Part of a small language model's weights.
Size: 2 heads of 128 (1 for keys and values), MLP 1536 GELU, 19.3M parameters.
Architecture: LayerNorm after each residual sum, learned positions, biases, tied embeddings.
Training: a variant of Muon for these matrices, 900M tokens.
MLP neurons of a small language model. Each row is named by its layer, matrix (up: input weights) and neuron, and shows model dimensions 0-127. Each number is 128 + 24 x the weight over its row's rms, rounded and kept within 0 to 255. Numbers have three digits each.
A block is one neuron, or neurons of one layer that tend to fire together. After each block is what it responds to, as a language model described it from the Wikipedia text at the highest values.

L11.up146:132089136143125137124142140135114129108119109127123091178134146117130169103133132096130120121142117183157139115131104174108094145108188139115123126137128099115119171169113124117142137125113120092125162115134112162133124128103151132107131142123122132135132139136135110141142116093102144074075138137127151171104077169103177101101100123120144147123088128111127128149109118146143117128156
L11.up622:130120143094124143117091091135124177123140067178111079147130119146131102153065122128115118129127130148118112080090109150129133120106107114143140107128168126124121154146091089098104119140159166168109109143135102105136119147124135104102114121164130115151140127146176145140137166160110185100127102145124085109126125125156142109112133109141139133116128158142161110110127147112118151178131
L11.up1050:147109117115107138148125127148093150153132111111153113127096098096150121136094157155124162123150132152083139151116114137112085135142113138118101144186115128147102111120146128171140133160111128100146140142114139156099135129094118125175131117106104153133132123115144175181138099140174152109116108158164134079131121126113161122151105123098164114111132148143075097126139163131131127126120
L11.up1396:109101157111111127123151152118095125120131119122119128107113115147141136140148089156158096099141096146104117143141138137132130089108134157162154136157107143138130148115106119160126135136089116127064132147122145158164124126127142148112125119100072152080142123137165151129144155136087101151102125138098103105182117140146147101117118086131122131147085116083111176169114137191126116145114
Responds to: Plural endings split off as a separate token on nouns across all topics, such as -s in tools and contributions, -es in matches, -ers in Characters.

L5.up1390:075148120109116135084140125166136117119097132088092123142082138094139117175106121089125139133142134179139090096132136137143095131136115141158084134103169096102098138102169112141152132193132135136126145167159140133104131145106135102103150073159084153134150132176129139154146126182142140074080091110163117121143099136128143138137105104120167093138140148123128147102148143107147113147126
Responds to: A lone "s" token split off from a word, usually a plural or verb ending (Demographics, looks, singles), sometimes mid-word (Measurement, professor).

L5.up280:109068128116107162086093180173136131113161130081108106096147098167107165130133131117156144130133134113149170137123147104143192141095084108157092121151151115134153088095110167148129129175105093141132171124146109138181134145134141152143139140107119148172089136181114145136126074147088148128144129090115144128136135135114111100151139154148144108150140131170120101176107133169144097108123
Responds to: Fires on "on" after past verbs before a date or listing (opened on, added on, listed on), and on opening fragments of capitalized names (Qu, Ma-kin, Mc-E, K-ent).

L11.up282:122156140122113130122139114113127112123154086107093121146112095105106136156132119153151133132118092099165113109121067162144138167133159148145109107141125109115098100090123130094121182102128125109113104124185156103119108110104088095139144103114141139104110112166110148159147130127136126118137147171147123168141178118138086110122118078158152130159155129160152101112166119173138078118141
L11.up292:087118093117105134182099157093155117110096160136136158132148110163154118109118096141133125143148147172097154141099082151140111134123098102149138146143134144120132124140123160161140164111126105096119130059145102145154141118169103108116149169109174134158179115136134112107104146095111142111122093143144100132089138162164156174113181113143127086124127107159093111108142153127108074132144
L11.up651:104115130155107141139110128093157116133113148091115149145081157162159149145121110164154111185132094106154118120197137107150148157151112143142134146143143146132134087145130127157118147126119107125098074123127137134123137123102145141086105107149137150127151125135106109146134171147122129109081101163126149170120159125144137084132112131170101102129125146129152150101158104116125143112176
L11.up1291:100144159139167136143123140081112121079122138155130147171146127152122126165148084095128147135130109129107127151137134146087114123103138125146112132097164121117170104120154177098134157156121080174100116105145111050155071114139093144091150122174124119153143094123180111172160126136103140157070125127124147159092169140180146127130169094166134136158129146090076163142155133113128150115130
Responds to: Day-of-month numbers in dates, after a month name or "on"/"born", e.g. August 24, on 25 May, born 17 March; weakly also table row numbers.

L15.up149:108137169126174087175125126132134130115104159116122155147128160115102120136129175175157144141116102160077122111146069115089146134110146147139103109112132118109076129117146135117163131128130167117163134162143117120146147206102147128130137113138137063141155120154137098134166105125137139137133151130152170124146105085131120139085122093135085115111152155076098125077135144115101097097139
L15.up751:158134111121158128129087113165134115139154131140088134182109115113107162151148127189106077117135061146143130143145078115120115139122143116129050147137123130138150127129135160118116125124175123092168140117151124136130186136150114130104123130136138153148107148121134074147142129113095143159173133133143148130117114102130128140108117111145088080106133097144118132085104110142102113104147
L15.up758:116157143129107117121140146136178096169117102116107164124122106132110154134113088158115085100143108119166131118175113097122098078132127121144144135125142111133139145120131112132098134127161144154112180136132106140149133129148125180140149108108134118134165096133125132158130143187134126141154113125155115117109134119144136144147086133158161135156126158103154120100160145129115100135085
L15.up1172:180110131113102111105117125124093087123146095071109143142158135123168161125121140158114118076190102157148136128071126110104103067101110137178120132121102135133130154109150132123057155111136119139108160112128090132135149143175120142113131101131139116113122109136145142146107179098091125135094134105140130131157145128120151128141099125167131093115099151097163128118167145155138097142154
Responds to: Final pieces that complete a word split into several tokens, often in names or rarer words, e.g. Elend-il, Daujota-s, wheelba-se, right-s.

L15.up172:114147147097112111062062085135117137125149151150133085120138112154156133177130139161162144099112088136142141133127142124109126114119090137126112146107080108165158152174145161160141140153117118110098135134152140138151111090131100128118154144138113124137118132127127129167167134144110133110150111109129128134122139160137114140144105114138105124108123135155130184117139117125148109115164
L15.up181:119107134102098125129125182117159150162161167156101099150179103153146150132125141168150129152121157123106064111101118090134149148149111121079120119148092113130142145149161139141119123132111137095110111096164055131154096092089141133139086142111146103124066114134119127153127146135150158081153138129156100121139156116158126121133090099140159141124141120136150138173110097132144160150142
L15.up1064:164139107148082165092105120127143098169163171099148119116124134138146135148158111113140071166113069162143137143089109144148124127149101126128104095112127081115128117124114136078138118125084130123129126120117121126112138081103152151094133151137140136109149184134123150147131096104069109116134157103140123138142130098181147145069122124118119173148126135144152114133136131162105134125140
L15.up1129:139146165123086090078081126083083155126155108099135139136124127155145149163137102107119133128126102115143125131093102118170116132121112136088136087076133113149094126118137143107139168141126121174107130175137120136082152149127136117127156115187105126125113120119143182088131125121136155131117142146107099134106177140134130110100146122131099163171160122171106117158146143138134131114151
Responds to: Prepositions that come right before a date in narrative or biographical text, mostly "on" (born on, launched on), also "On", "from", "until", "between".